From a checkpoint of a small transformer trained on Wikipedia: tied embeddings.
MLP neurons of a small language model. Each row is named by its layer, matrix (down: output weights) and neuron, and shows model dimensions 64-191. Each number is 128 + 24 x the weight over its row's rms, rounded and kept within 0 to 255.
Before each neuron's rows, "fires before" lists the tokens most often just after its 100 highest values on Wikipedia text that the model never trained on. A number after a token or word is its count.

fires before: "1" 40, "2" 12, "3" 5, "4" 5, "5" 4, "7" 4
L10.down102 [ 95 119 114  89 124 137 143 121 131 142  95 115 113 125 141 104 150 143 133 100 110  62 138 142 128  98 117 120 152 164 148 134 120 133 116  75 190 115  94  93 140 141  93 132 150 116 174 151  66 134 121 129 137 136 171 142 114 121 132 141 125 152 126 151 125 120 136 151 138 123 121 120 140 120 142 156 128 127 168 134 135 151 108 147 167 165 132 122 196  94 146 120 135 143 128 143 176 118 134 115  97 126 149 126  90 130 155 100 169 128 145 109  83 138 157 164 138  78 150 189 155 124 122 136 126 156 118 114]

fires before: "–" 22, "s" 17, " |" 11, "." 7, " to" 6, ")" 6
L8.down503 [106 152  95 113  95 139 156 136  95 124 174 124 155 120  72 146  80 148 133 100  98 122  95 151 130 149 147 148 125 153  95 117 150 120 122 151 145 142 130 135 142 142 120 105 154  79 133 142 125 127 125 103 114 111 139 127 121 136 167 131 102 178 160 161 116 115  97 141 152 110 159 111 159 183 117 116 164 112 133 148 111 147 176 118  97 120 151  96 128  84 133 132 145 133 123 134 136 140 142 145 150  86 137 118 161 118 133 147 113 129 124 156 145  98  68 158 127 132  70 143 151 101 112  68 138 111 115 120]

fires before: "9" 48, "0" 14, "2" 5
L10.down844 [109 119  71 163 139 128 104 122 129 114 155 104 120  96 147 115 181 109 154 178 111 132 158 169 151 108 132 127 146 116 139 110 154 128 135 148 115  92 144  95 129 126 144 110 170 157 126 127  96 150 128 127 140 133 144 152 147 159 141 118 106 154 162 171 142 148  85 169 119 155 116 113 170 124 141 120 125 154 119  84 179 130 128 176 114 104 125 157 136 122  95 160 117  88 137 112 140 127  88 115 122  82 131 106 148 127  84 131 124  85 111 143 156 163 121 100 140 160  56 111 137 122 151 108 122 123 132 126]

fires before: "1" 32, "2" 26, "on" 5
L10.down574 [ 86 142 132 102 158 137 106 121 161 114 118 114 137 103 114 142 141 117 132 130  95  90 113 169 121 163 135 114  76  97 119 142 110 140 121 122 106 137 165 126 135 130  97  75 120  87 123 118 100 120 139 147 190 158 109 110 168 148 121 113  96 150 119 102 153 147 147 127 159 155  85 116 118  72 160 137 112 131 157 121 110 137  99 182 126 144 122 122 135 152 122 144 150 171 124 119 164 130 109 146 146 161 156 162 110 133 171  86 128 119 129 107 103  98 190 131  95 169 132 108  74 123 137 118 158 105 116 131]

fires before: "," 35, "." 13, " and" 9, " " 9, " the" 6
L8.down783 [108  75 134 111  97 125 184 139 120 102 139 112 133 166 123  96 106 118 121 121  71 121  97 143 176 116 170 127 138 142 113 151 127 121 141 109 130 142 135 127 108 160 122 113 142 175 116 106 146 134  86  76  85 120 174 133 108 128 176 151 141 109  94 153 121  95  94 145 169 138 132  82 138 111 131  94 130 123 115 105 106 124 140 165 124 146 120  84 123 121 125 151 108 160  95 137  97 141 118 126 133 105 142 150 175  88 114 144 108  99 137 157 106 149 107 148 162 158 113  89 164 140 149 110 153 165 119 186]

fires before: "0" 38, "1" 21, "2" 11, "5" 7, "4" 5, "?" 5
L10.down516 [114 146 109  88 183 147 123 128  91  71 154 171 121 134 110 115 159 120 132 127 121 128 116 153 108 138 139 145 113 114 157 140  96 157 130 159 118 157 111  94 141 133 128 136 103 119 160 179 121 115 163 128 108 181 123 137 160 118 105 148 137 173 103  95 117 123 113 113 124 100 108 140 164  89 112 118  94 126 107  94 128 145 105 103  99 114  92 104 175 105 168 157 150 130 180 112 147 129  89  77 123 151  74 123 135 150  82 132 141  86 134 127 119 154 159 131 136 125 128 110 123 109 131 127 113 124 105 132]

fires before: " " 74, "1" 7, "3" 4
L9.down630 [165 126 167 153 101 111 103 106  89  96 144 128 149 144 124 116  93 134 116 120 124  98 150 112 109 108 115 125 132 148 104 147 169 107 126 148 152 128 117 172 137 122 126 169 140 128 189 152 149 124  94 135 116 151  72 148 129 174 136 152 161 114 134 141 165 135  95 164 114 118 106 180 140 116 113 123 123 127 141  98 124 107 121 169 114 134 161 121 187 145 160 115 203 105 100 146 144 100 129  94 128 100 145 164 126  87 109 108 103 153 103 130 111 134 136 159 159 148 125  83 165 149 116 112 146 119 141 121]

fires before: " " 45, "0" 5, " X" 5, "1" 4
L3.down280 [ 94 121 119 117 115 131 111 200 136 133 147 178 167 101 148 103 134 158 112 163  94 151 149 194 146 144 116 122 110 115 110  88 101 127 116 130 110 125 117 117 116 107 145 111  90 177 157 117 106 152 137 153 128  98 112 127 109 132 125 148 145 145 123 141 134  84  96 138 118 172 131 113 113 110 150 102 112 100 115 140 162 131 130 144 127 140 130 105 166 151 177  72 159 191 125 182 134 110 103 183 142 147 152  77 112 140 206 109 127 126  99 107 136 164 114 124 151 136 147 111 143 134 140 126 137  92 130  90]

fires before: "-" 59, "\n" 34, " " 4
L8.down142 [173 122 143  85 142 129 125 116 146 111 145 147 128 126  96 129  97 150 133  87  80 141 114  91 110 122 155  93 150 169  57 123 132 124 147 141 107 154 168 130 105 127 126 121 153 130 136 124  87 144 145 128 120 115  84 114 165 133 140 149 111 143 107 136  83  94 150 144 124 131 109 119 129 171 156 131 155 174 164 137  75 146 111 148 131 139 133 152 149  77 123  75  85 140 125 105  89 111 130 122  99 119 150  91 143 116 108 155 125  88 125 142 115 183 112 115 141 168 102 137 133 119 130 164 134 103 118 145]

fires before: " " 95
L10.down750 [123 129 124 163 159  94 130 145 125 140 192 149 116 129 107  98 110 128 127 117 161  95 126 162 146 107  91 114 119 113 131 135 130 134 175 188 112 146 174 126 163 165 157 106 141 132 172 169 128  94 153  89 133 156  98  92 153 143 136 181 119 118 132 147 118  75 148 189  93 148 140 122 116 140  95 125 125 146 118  84 159 141 110 136  84 125 125 110 108 123 151 131 141 101 119 154 131  78 109 143 153 102 142 117 133 122 129 100  87 132 131 116 135 106 115 167 151 107 110 146 133 157 152  95 134 116 147 151]

fires before: "1" 17, "0" 16, "2" 12, " " 7, "8" 5
L6.down174 [133 118 138 116 158 101 119 106 136 103 127 137 131 135 150  98 134  88 143 167  95  65 161 119 152 118 176 123 140 138 164  84 143 146 109 160 109 113 127  96 118 109 100  96 134 165 121 121 120 154 173 123 145 114 130 142 147 123 133 135 166 143 112 139 156  99 123 150 141  92  93 147 117 119 156 129 125 133 112 137 151  91 115  98 109 153 139 110 161 114 119 132 158 132 119 129  93 132 143 113 153 125 129 110  89 125 109 151 141 106 154 177 138 156  95 113 175 163 124 110 112 138 111 156 143 104 123  93]

fires before: "0" 20, "9" 11, "5" 10, "7" 10, "4" 10, "1" 7
L6.down110 [148 103 124 130 189 104 149 119 116 174 118 125 144 137 125  94 158 143 120  84  92  88 153  84 165 100  96 132 140  93 111 133 120  94 101 131 138 134 172 149 137 128  85 167 111 131  82 173 159 141 115 147 117 122 151 150 163 129 165 119 138 110 138 129 131 130 150 138 162 101  69 121 160 155  85 139 135 162  83 121 137 152 112 147  95 167 151 153 141 140  97  84 138 159 120  73 143  79 132 127 112 117 143 140 129 120 146 141 134 123 129 126 153 150 148 121 140 160 119 131 150 120 148 146 102 157 120 127]

fires before: "8" 19, "7" 13, "6" 13, "0" 7, "3" 6, "9" 6
L10.down550 [120 125 105 136 149 150  98 131 129 149 165 109 151 111 103 125 114 178 119 107 114 121 105 110 129 141 107 149 119 119 141 127 109  97 159 151 121 115 109 171 149 158 140  96 121 118 126 121 110 100  80 129 123 190 119  96 125 149  98 143  98 166 140 154 147  90 168 129 136 137 113 127 149 119 100 112 135 130 110 147 133 155 130 139 109 105 169 140 111 156  87 131 103 104 175 108 124  94 147 130 115 163 147  94 183 151 102 159 133 160  99 147  80 127 147  97 111  75 115 101 104  85 131 132 109 141 113 113]

fires before: ":" 62, "\n" 7, " |" 5, " –" 5, "s" 4
L3.down832 [176 176 124 106 131 141 168 110 140 119 149 126 144 157  92 104 125 140 136 111 167 125 114 115 156  62 121  80 135 106 160  89 160 150  95 138 113 147 134 147 108 130  79 117 109 179 125 134  91 138 135 113 119 125 127 150 163 120 115 152 102 157 120  84 143 146 170 137 161  87  97 164 123 106 123 156 100 154 144 105 121 150 114 107 114 160 121 142 145 153 134 123 194 124  75 159 166 137 143 146  90 178  78 103 158 147  96 120  97 167 119 127 148 128 102 178 140 142 126 104 172 133 135 105  82 137 125 104]

fires before: "1" 37, "2" 36, "Pre" 6, "0" 5
L6.down943 [154  92 126  81 111 181 111 169 126  65 121 174 162 120 158 140 138  97 127 125 125  83 130 109  88 117 127 119 128 158 115 140 128 124 141  98 148 176 153  97 133 139 102 110 149 122 107 128 103 129 155 124 102 108 151 157 172 122 102 109 102  93 121 102 117 103 144 172 126 147 148 131 133 108  98 169 114  82 130 126 154 132 141 155 100 120 139 143 136 129 117 128 120  99 156 100 144 182 122 158 146 165 129 127 118 127  99 149 170 152 142 142 114 106 157 113 107 151 135 100 129 104 127  93 127 130 165 117]

fires before: "\n" 38, "2" 32, "|" 8, "1" 8, "present" 4
L8.down168 [104 131  85  82 132 136 145 125 127  81 121 111 131  97 132 133 139 142 156 121 149 108 120 158  76 113 158 102 150 138 113 130  86 127 126 120 139 177 148 138 117 140 151  79 140 114 177 127 149 113 132  90 141 103 153 146 160 159 112  70 132 103 150  81 126 139 146 141 153 107 148 132 129  72 145 137 121 122 130 133 133  86 105  56 154 125 151 103 106 141 143 148 121 108 111 175 156 119 127 119 122 165  89 119 132 138 129 139 111 101  96 124 129 127 130 132 107 170 119 133  92 151  93 137 124 123 148 130]

fires before: "0" 64, "9" 13, "\n" 5
L9.down544 [ 97 147 116 162 156 117 150 142 117 183 111 112 150 127  87 124 156 157 119 151 143 144 134 128 165 127 111 139 153  85 132 107 166 112 149 163 159 105 108 122 118 135 148 170 119 169 145  83 104 132 128  89  85 173 142 111 111 115 142 132 113 167  93 120  77 121 144 135 150 136 116  76 144 111 145 102 132 104  93 117 110 126 136 156 150 126 118 123  96  84 175 164  70 154 171 149 142 128 127 103 100 130 135 112 168 144 110 165 123 109 131 137 104 113 134 115 143 109 142 143 135 104 132  97 148 109  93 132]

fires before: ":" 24, " |" 16, "s" 15, "==" 13, "\n" 10, " (" 5
L2.down26 [129 136 167 125 123 136 122 110 157 181 145 130 108 141  80 121  96 132 131 154 119 114 142 120 152  85 130  97 137 114 130  89 135 141 151 108 111 189 151 125 102 146 139 139 117 153 131 132 132 149 141 119  94 131 130 123 144 137 109 124 107 147 146 108  97 130 161 100  85 167  74 141 111 127 139 152 128 125 104 141 167 145  99 118  82 138 140 136 141 123 129 122 145 153 108 145 139 139 157 177 148 119 139 149 133 130 117 116 131  99 118 126 128  98 100 133 160 122 116 162  64 175 122 132  79 147  92 130]

fires before: "1" 33, "0" 33, "2" 31
L9.down1001 [153 114 125 112 101 127 140 120 132 136 142 179 116 147 116 105 128 110 134 111 149 135 147 140 140 114 140 125 141 170 136 170 149 160 139  97 136  74 119 114  94 140 122 117 148 101 132 117 130 110 140 103 128 165 147 126 144 199 113  98 124 147 161  77 148 118 131 155 164 141 107 133 135 136 104 115 150 102 160 143 142  90  91 117 131 116 135 106  80 175  88 148 150 141 150  96 142 130 109 138 124 116 129 134 130 137  97 140  80  85 129 106 141 128 173 145 148 175 127 163  77 169  97  97 155 150 137 163]

fires before: "0" 76, "5" 5, "," 4
L9.down170 [123  79 130 113 141 131  89 117 134  74 125 127 144 114 124 116 106 176 121  97 114  94 111 107 185  39 123 177 157 133 154 147 130 127 122 130 134 135 137 143 130 114  74 144 103 135 111 140 113 109 101 140 122 165 143 136 127 125 123 153 181 115 101 131  98 128 141 128 168 131 103 102 122 117 143 111 121 109 132 109 125 133 108 140 114 101 153 145  85 152 113 105 123 162  83 135 127 107 152 164 157 158 113 170 127 125 115 129 122 113 113  74  90 161 140 159 141 156 118 114 168 155 170 127 133 151 111 108]

fires before: "0" 33, "1" 12, " and" 9
L9.down1006 [125 116 117 158  87 137 115 147 138 112 165 109  78 155 130 129 110 106 120 117 129  98 151  98 162 155 143 128 140 150 126 109 101 130 132 138 118 143 138  96  78 137 118 112 138 103  96 137 109 138 118 129 106 113  78 140  95 132 111 138 106 144  99 129 165 112 108 135  77 118 111 119  93  98 164 108 129 126 123 152 141 110 150 102  80 154 146 136 125  78 196 146 134 133 114 102 121 122 143 133 173 105 105 165 116 142 133 142 166  81 111 132 130 143 102 111 151 138 132 129 112 132 137 148 153 137 179 119]

fires before: "\n" 95
L10.down508 [149  72 155 166 114 130 135 130 146 108 137 151 114 144  98 142 120 120  96 109 153 164 163 133 144 124  93 136 104 152 139 140 164 156  95 109 153 149  93  86 151  85 153  90 118 170 164 137 131 125 126 157 118  98 131 103 119 137 108 112 126 128 137 134 123 118 143 142 125 122 179 101 128 146 167 136 115 141  78  90 121  81 129 165 107 108 117 127  85  99 147 143  74 123 174 132 164 125 145 129 118 138 147 143 155 120 110 134 143 102 112 130  86 122 148 163 108 168 157 119 158  67 160 106 113 116  83 145]

fires before: "0" 62
L8.down978 [121 139 107 122 117 142 119 151 114 107 128 128 107 164 129 135 138 166  66 124 137 120  95 126 155 118 104  92 115 172 155 123 121  76 121 144 119 132 105 141 125 103 142 140 108 129 111 130 123 104 102 126 140 126 106  84 125 145 128 158 174 112 118 128 134  83 157 131 131 137 153 145 137 105  97 143 148 127 186 125 121 162 130 126 108 108 115 112 147 139 147 110  99 154  94 129 140 119 158 144 101 108  88 150 109  94 104 154 109 144 180  83 105 175 141 164 110 124 114 161 120  93 140 118 137 108 174 148]

fires before: "1" 29, "2" 14, "9" 11, "3" 9, "8" 7, "5" 6
L10.down135 [157 148 118 122 106 111 116 136 120  85 145 110 129 139 127 130 147 110 137  72 109 125 134 139 143 149  93 159 132 143 151 154 114 127 137 171 122 126 104 113 125 119 128 153 140 142 185 100 137 146  94 114 149 122 110 131 130  95  95 140 122 169 150 146 115 105 119 168 127 115 112  85 133 144 164  98  98 133 147 157 196 153 146 127 137 111 127 162 193 106 120 140 152 122  95 135 182 147 137 103 146  91 111 120 146 176 151 140 170 138 127 153 108  74 122  95  93 171 134 140 140 122  99 111 130 107  93 109]

fires before: " of" 22, " |" 21, " /" 6, ":" 6, " in" 5, " to" 4
L9.down903 [133 159 152 166 107 121 113 121 138 140 165  97 148 163 108 120 171 106 134 160 136 124 167 157 117  98 148 146 122 125 105 170 139 127  99 132 127 134 105 163 159 140 123  76 130  93 140 128 106 109 148  76  93 134 104 100 120  98  68 121  97 109 112  95 109  98 114 127 130 141 143 111 140 168 136 174 148  98 114 170  88 136 115 163  91 157 159 131 107 109 108 193 124  85 165 145  93 163 110 107 109  82 138 130 130 135 143 116 147 123  60 135 176  77 109 136 138 103  93 139 158 124  86 173 147 146 111 102]

fires before: " " 53, "." 4
L10.down137 [144 138 119 150 140 165 119 118 163 121  73 135 137 114 130 107 117 129  97 136 132 169 118 113 136 122 157 135 138 132 100 153  92 158 126 136  78 106 126  82 123 139 145 124 148 121 121 115 156 117 137 178 142 149 135 140 157 133 129 124 124 124  69 128 157 143 177 137 102  87 132 164 127  86 134 140 121 150 152 131 166 151 125 135 102 145 133 115 149 116 124 116 150 122 171  96 122 134 112  90  96 133 117 119  86 129 124 108  87 146 102 112 140 139 122  98 108 127  70 146 186 100 121 130 118 185 138 102]

fires before: "\n" 52, "---|---|---|---|" 6
L8.down626 [114 125 117 135 127 132 125 122 117 141 140  86 150 125  80 123 117 152 126 133 122 114  97 121 150  93 138 162 170  86 155 137 100 146 159 184 117 104  75 114  83 150 133 100 129 139 137 117 130 161 145 111 102 113  93 156 130 125 158 140  95 114 115  88 105  90 126 129 110 121 186 119  96 178 127 138 100 136 150 149 156 113 103 143 118 142 136 131 122 155 153 126  98 144 153 143 119  76 122 141 113 151 166 124 135 104 167 128 108 154  80 115 158 141  91 115 160 155 160  87 123 129 125 158 169 141 132 156]

fires before: "1" 31, "0" 26, "2" 25, "3" 4
L6.down583 [146 103 144 136 141 140 136 162 131 131 120 120 137 134 162 127 148  80 133 154 103 140 131 137 144 132 124 106 139 159 122 117 144 119 112 142 161 112 148  85  98  67  68  65  91 102 144 116 135 143  90 127 112  97  90 148 120 184 146 151 160 123 143 120  83 141  85 183 130 173 139 141 118 100 140 153 141 136  97 107 130 151 161 176 127 142 108 141 108 117  80 156 114 133 111 114  97 103  95 118 115 138 155 163 134 109 107 150 113 168 153 121 143 151 123 123 115 153 105 141 159 114 167 138  88 122 112 110]

fires before: "1" 43, "2" 10, "tors" 5, "ig" 4
L8.down372 [161  98 125 117 176 111 153 114 110 132 110 120 124 129 109 127  93 131 131 125 124 140 169 138 144 135 128 130 144 121 145 124 181 128 111 116 113 137 172  96  99 138 134 127 147 109 154 139 136 109  97 132  83  99 132 112  76 130  98 113 136 108 131  90 103 130 135 155 121 147 138 137 133 146 137 135 132 115 166 132 170 108 131 109  77 168 108 108  91 153 162 121  89 185  93 127 122  90 118 147  86 133 154 147 115 146 106 145 135 158 113 145 136 106 120 115 121 136 116  95 158  73 140 106 128 106 142 124]

fires before: "2" 33, "0" 28, " " 6, "3" 5, "ire" 4, "==" 4
L8.down657 [131 102 142 110 101 135 133  97 131 106 118  96 135 152 134 174 118 136 103 140 147 151  97 144 164  93 121 117 143  97 141 119 156 108 150 151 119  89 154 120  90 112 146 156 137 153 163 145 102 152 126 114 102 190 124 154 143 122 145 118 148 148 116  94 172  89  99  99 128 139 102  92 147 112 150 123 103 149 150 101 145 123 133 130 137 127 141 168 136 121 128 118  79 115 130 111 116 144  97 131 150 132 155 106 120 121 120 142 120 113  94  73 147 134  97 129 116 141 122 119 175 126 141 126 101 125 129 111]

fires before: "0" 15, "7" 11, "6" 10, "8" 9, "2" 9, "5" 8
L6.down277 [138 121 130 102 128 123  91 155 130 159 120 111 130 152 162 114  92 180 117 144  85 113 140 116  75  85 109 136 106  96 141 142 145 118 110 146 151 150 143 126 133 140 127 139 147 115 110 128 156 154 155  87 116 136 150 138 153 142 139 106 120  99 138 113 118 127 126 115 148 123 127 150 150 156 145 121 125 170 166  80 151 154 148  91 127 159 184 168 127 118 165 120 124 100 151 130 104 139 132  90 151 156 163 101 105 135 116 134 205 145 108 119  92 148 133 110 121 189 127 110 131 127 165 179 142 149 135 116]

fires before: " " 44, "\n" 17, "1" 6, " X" 4, " |" 4, "2" 4
L3.down167 [158 135 170 100  97 112 173 158 129 135 118 150 135 173 103 129  70 168 134 126 124 118 119 125 127 113 176 132  84 137 120 140 142 128 147 153  79 106 142 133 100 108 154 117 121 125 161  83 117 136 165 157 117 127 113 128  94 146  99 169 146 149 148 105 110  95 131 144 102 159  96 132 143 121 125 104 152 115 132 105 124 128 149 144  69 171 128 115 133 121 135 107 135 175 114 151 124 119  92 127 143 121 116  76  90 125 126 108  90 141  87 112 143 151 150 110 110 132  97 122 138 107 170 173  99 113 147 124]

fires before: "0" 50, "9" 7, "1" 6, "4" 6, "5" 6, "7" 4
L8.down436 [114 143 113 160 123 123 125 109 184 167 139  98 185 123 144  75 112 134 148 101 108 112  89 113 150  82 126 129  75 130 124 152  88 128 149 123 114 110 121 118 149 113 133 157 128 132 135 111 132 121 113 128 170 167  92 131 100 106  82 163 116 126 157 144  87 154 147 131 169 100 123  68 122 132 123 108 118 129 153 109 189 144 108 140 151 106 103 142 153 151 156 105 147  91 162 135 141 130 175 109 136 129 138 110 108 147 127 155 164 104 108 139 122 144 112 142 134  89 167 143 203 128  86  69 127 125 119  93]

fires before: "1" 24, "2" 17, "9" 17, "8" 14, "3" 4
L10.down561 [152 146 138 130  96  97  95 122 124 119 158 113 179 105 124 127  99  96 146 104 106 142  91 123 151 135 171 115  76 158 118 110  67 118 147 195  97 132 125 150 147 140 101 156 119 146  97  89 138 129 126 121 156 137 112 111 104 131 139 153 108 114 138 120 116 144 138 121 139 146 103 114 112  97 116 112  76 102 126 152 158 115 147 164  99 104 139 114 182 155 162 141 130 155 150 104 127 155 139 144 124 140 145 186  89 144  94 126 143 128 140 135  85 114 118 139 153 107 151  75  93 141 154 122 113 143 129 105]

fires before: " " 36, "2" 22, "1" 20
L8.down31 [ 84 134 137 138 105  94 108 106 151 111 132 172 110 156 131  86 172 112 120 104 124 132 182 141 154 138 121  83 144 157 151 122 138 125 117 142 111 104 131 149 139 126 131 141 168 111 143 153 146 157 138 151 153 140 110 103  98 117  76 131 113 144  92 158 132 113 121 184 134 109 148 156 158 117  78 114 112 124 134  74 161 114 124 124 113 119 121 123 185 146 122 158  92 145 119 148 148 116 107 104 151  98 136  95 105 106 123 180 111 126 115 143  99  96 116 152 118 131 114 143 175 137 166 132 106  95 140 113]

fires before: " " 43, "2" 16, "9" 14, "1" 13, "0" 7, "8" 6
L9.down833 [119 120 139 172  86 113  99 137 171 117 138 144 109 125 111 102 154 121  85 133 195 136 140  97 134 179 131 133 111 128  77 123 127 145 149 197 127  95 125 127 126 162 157 135 109 114 112  74 130 122  90 129 134 157  79 120 143 126 143 150 118 163 119 153 161  95 124 129  96 140 166 131 127 108 119 117 122  81  83 165 134  94 123 121 115 195  82 128 141 106 122 132 151 125 110 167 128  76 102 108 146  85 124 139 141 105 107 158  94 151 127 133 124 122 126 123 133 118 152 114 101 136 182 154 153 135 152 140]

fires before: " |" 48, ";" 14, "2" 9, "0" 4
L9.down634 [121 125  98 105 158 129 143  85  95 135 122 172 138 149 129  83  93 100 129 111 140 118 149 138 123 172 155 137 143 133  99  92  90 121 141 128 141  93 128 128 117 126 115 159 127 154  95 103 116 121 125 108 123 138 147 126 128 127 154 131 111 142  75 115 118 136 142 131 111 151  65 163  82 139 133 123  67 106 131  91 121 136 113 137 103 128 101 184 122 164 147 152 134 111 104 133 141 140 108 100 126 150 143 106  95 148 119 127 113 124 142 132 127 141 111 173 138 102 193 150 117 161 109 181 141 136  74 194]

fires before: "\n" 61, "s" 6
L10.down267 [117 105 143 155 131 147 139  89 141 158 131  87 133 104  93 145 110 129 114 126 142 132 105 127 153 110 105 102 160 179 139 150 143 146 119 123 116 136 148 133 142 114 141 110 111 118 137 115 133 157 127 140 118 127 131 130 143 114 144 148  81 121  89 128 109 147 126  91 153 117 150 136 163 132 144 122 111 133 186 140 134  69 133 157 141 149 139 157 117 136 130 134 101 166 117 151 150  84 112 141  78 114 144 175 123 168 122 149 112 122  84 115 138 124 111  98 123 125 121 128 136 169 150  94 129 132 113 137]

fires before: "0" 14, "7" 13, "4" 12, "2" 11, "9" 9, "5" 9
L8.down649 [159 108  71 138 150 117  84  93 131 196 115 172 142  99 113 130 129 108 129  81 115 146 150 119  98 102 128 161 128 147 133 120 123 153 162 101 139 138 157 128 147  89 172 139 102  94 113 151 115 114 111 158 151 114 137 142 126  97 109 131 142 117 112 106 153 151 146 113 119  99 135 135 135 119 124 149 125 160 137  82 139 109 134 167  89 122 131 160 106 130 114 137 142 133 134 156 106 180 124 106 139 116 114 165 149 152 121 125 145 109 151 115 133 163 143 138 115 100 146  57 120 135 178 164 166 141 119 115]

fires before: " " 38, "4" 8, "0" 8, "2" 8, "8" 5, "6" 5
L9.down316 [121 154 125  96  92 117  77 111 152 177 134 157 103 122 141 118 125 132 152 135 128 155  93 133  77 135 134 152 145 130 107 157 102 120 152  81 126 123 132 144 165 127 144 136 151 159  72  88 116 137 115 104 151 166 139 132  64 151 103 124 121 144  93 149 139 136 135 124 101 126 104 156 142 157 149 156  93 143 122  89 149 111 128 125 116 133 164 166 105 127 107 124  79 156 132 144 144 107 122  80 138 125 138 129 124 110 132 133 146 118 129 177 119 161 120 115 163 148 120  98 137 107  99 180 112 123 113 127]

fires before: " |" 32, "0" 22, "1" 8, "2" 5, "4" 5, ";" 5
L6.down47 [111 126 152 116 167 138 105  99 113 110 115 138 119 104 128 134 140  80  98 116 160 154 120 141 153 109 140 176 129 118 149 125 131 138 146 112 112 110 133 120 149 115 116 123 129 121 156 137 107  90 144 124 113 171 117 136  99  83 125 127 160 138 122  98 129 129 163 156 107 153 160 155 143 111 144 142 125 111 175 128 126 140 110 112 146 160 117 127 132 136 151  93  99 195 125 114 141 104  93 158 128 146  81 118  99 123 107 131 113 141 117 125 103 138 107 134 107 148 123 117 148 124 141 133 146 113 108  79]

fires before: "0" 21, " |" 21, ";" 11, "1" 6, " " 5, "2" 5
L6.down862 [147 106 128 110 103 117 137 153 137 123 159 112 147 124 184 127 103 112 143  94  96 182 165 147 146 128 109 140 108 158 132 147 128 173 167 117 126  98 114 126 134 123 119 138  98 113 141 121 121 161  52 117 130 107  89 111 164 178 129 121 107  77 136 112 124 132 116 122 142 125 105  70 117 164 153 139 104 169 145 106 177 102 124 172 109  85 110  85 155 147 129 109 122 121 170 100 133 150 134 160 120 133 139  47 139 175 166 117  98 122  82 175 160 134 135 141 116 118 106 111 164 162 104 138 134  82 113 115]

fires before: "2" 37, "1" 20, "par" 4, "0" 4
L9.down366 [139 152 150 115 107 126 121 192 110  95 123 112  65 128 138 171 109 135  95 103 141 123 111 173 119 166 135 102 139 138  91 146 116 106  99 133 111 126 121 104 122 127 148  91 157 121 130 125 129 112 142 123 111 129 117 110 160 156 177  93 145 146 147 133 102 136 139 134 153  93 141  92 123 112 126  98  64 128 136 100 167 144 131 103 109 121 119 131  90 118 130 156 142 128 115 118 142 125 169 103  69 118 106 171 162  88 117 134 118 135 114 104  61 138 123 139 101  98 126 123 138 136  91 107 136 127 136  97]

fires before: " " 43, "2" 12, " June" 5, " January" 5, " July" 4
L10.down194 [147 124 136 142 120 141 150 115 135 141 119 158  98 185 129 107 129 121  96 106 105 114 136 125 110 149 128 122 136 134  83 146  95 156  99 124 124 111 117 143 126 138 134  98 156 119 157 139 162 131 119 140 135 170 149 150 137 115 101 147  69 164  82 183 165 147 149 115 106 127 156 147 118 141 138 118 127 145 200  83 169 140 130 105 152 121 111 135 114  99 176 155 159 160 171 136  96  87 111  98 118 107 159 122 179 144 104 142 119 131 156 147 166 116 138 136 112 156 148 144 135 140 160 139 136  90 111 139]

fires before: " |" 24, "ed" 20, ":" 17, ";" 4
L8.down446 [138 157  86 156 118 107 121  71 152 136 137 152 150 176 108 114 111 141  87 109 118 106 108  98 131 119 116 119 117  95 150 131 111 150 130 105 167 126 195 154  88 127 114 117 101 147 105 107 144 125 151 155 103 149 140 121 126 124 107 158 134 171 130 130 127 120 100 137 161  72 131  78 139 135 133 116  98 116 163 123 144 152 106 127 112 162 122 126 146 110 135 122 146 123  84 150 141 128  97  94 120 133 155  80 141 121  97 116  95 152 109  86 133  98 136 179 100 162 110 139 132  98 141 123 151 122 129 100]

fires before: " |" 22, "|" 18, "\n" 16, " " 9, "|---|---|---|" 6, "%" 4
L6.down105 [177 102 167 161 142  88 160 130 144 154 173 126 171 112 115  99 130 119 155 120 118 116 159 100 181 115 119 141 148 131 116 122 159 131 152 165 124 116 101 123  85 115 151 123 131 127 108 119 136 110 157 163 149 144 130 164 153 150 139 151  91 126  76 129 115  87 162 142 113  98 155 145 100 149  84  97 183 178 102 127 134  85 160 158 113 105 111 132  84 106 166 126  83 111 128 119 162 137 152  76 137 151 120 111  92  91 152 127 147 138 133 127 113 138 122 140  86 116 132 150 141 144 165  95 151  80 127 156]

fires before: "0" 78, "2" 13, "9" 5, "1" 4
L8.down961 [167 121 162 124 121 134 139 113 141 118 182 111 148 170 139  92 130 144 173 126 155 124 108 152  68  91 152 122 152 100  98 141 145  83 163 143  79  84 131 154 111 112  87 130 135 117 126  86  96 149 131 131 118 137 150 153 125 140 111 128  93 131 127 162  74  95 110 150  87 172 178 143 103  90 160 110 127 143 115 144 115 117 132 167 143 139 146 111  99 162 114 107  94 159 104 108 133 139 142 131 109  93 148 154 138 157 158 116 108 112 149 178  99 109 117  96 168 118 111  73 101 135 136 124 148 116 113 121]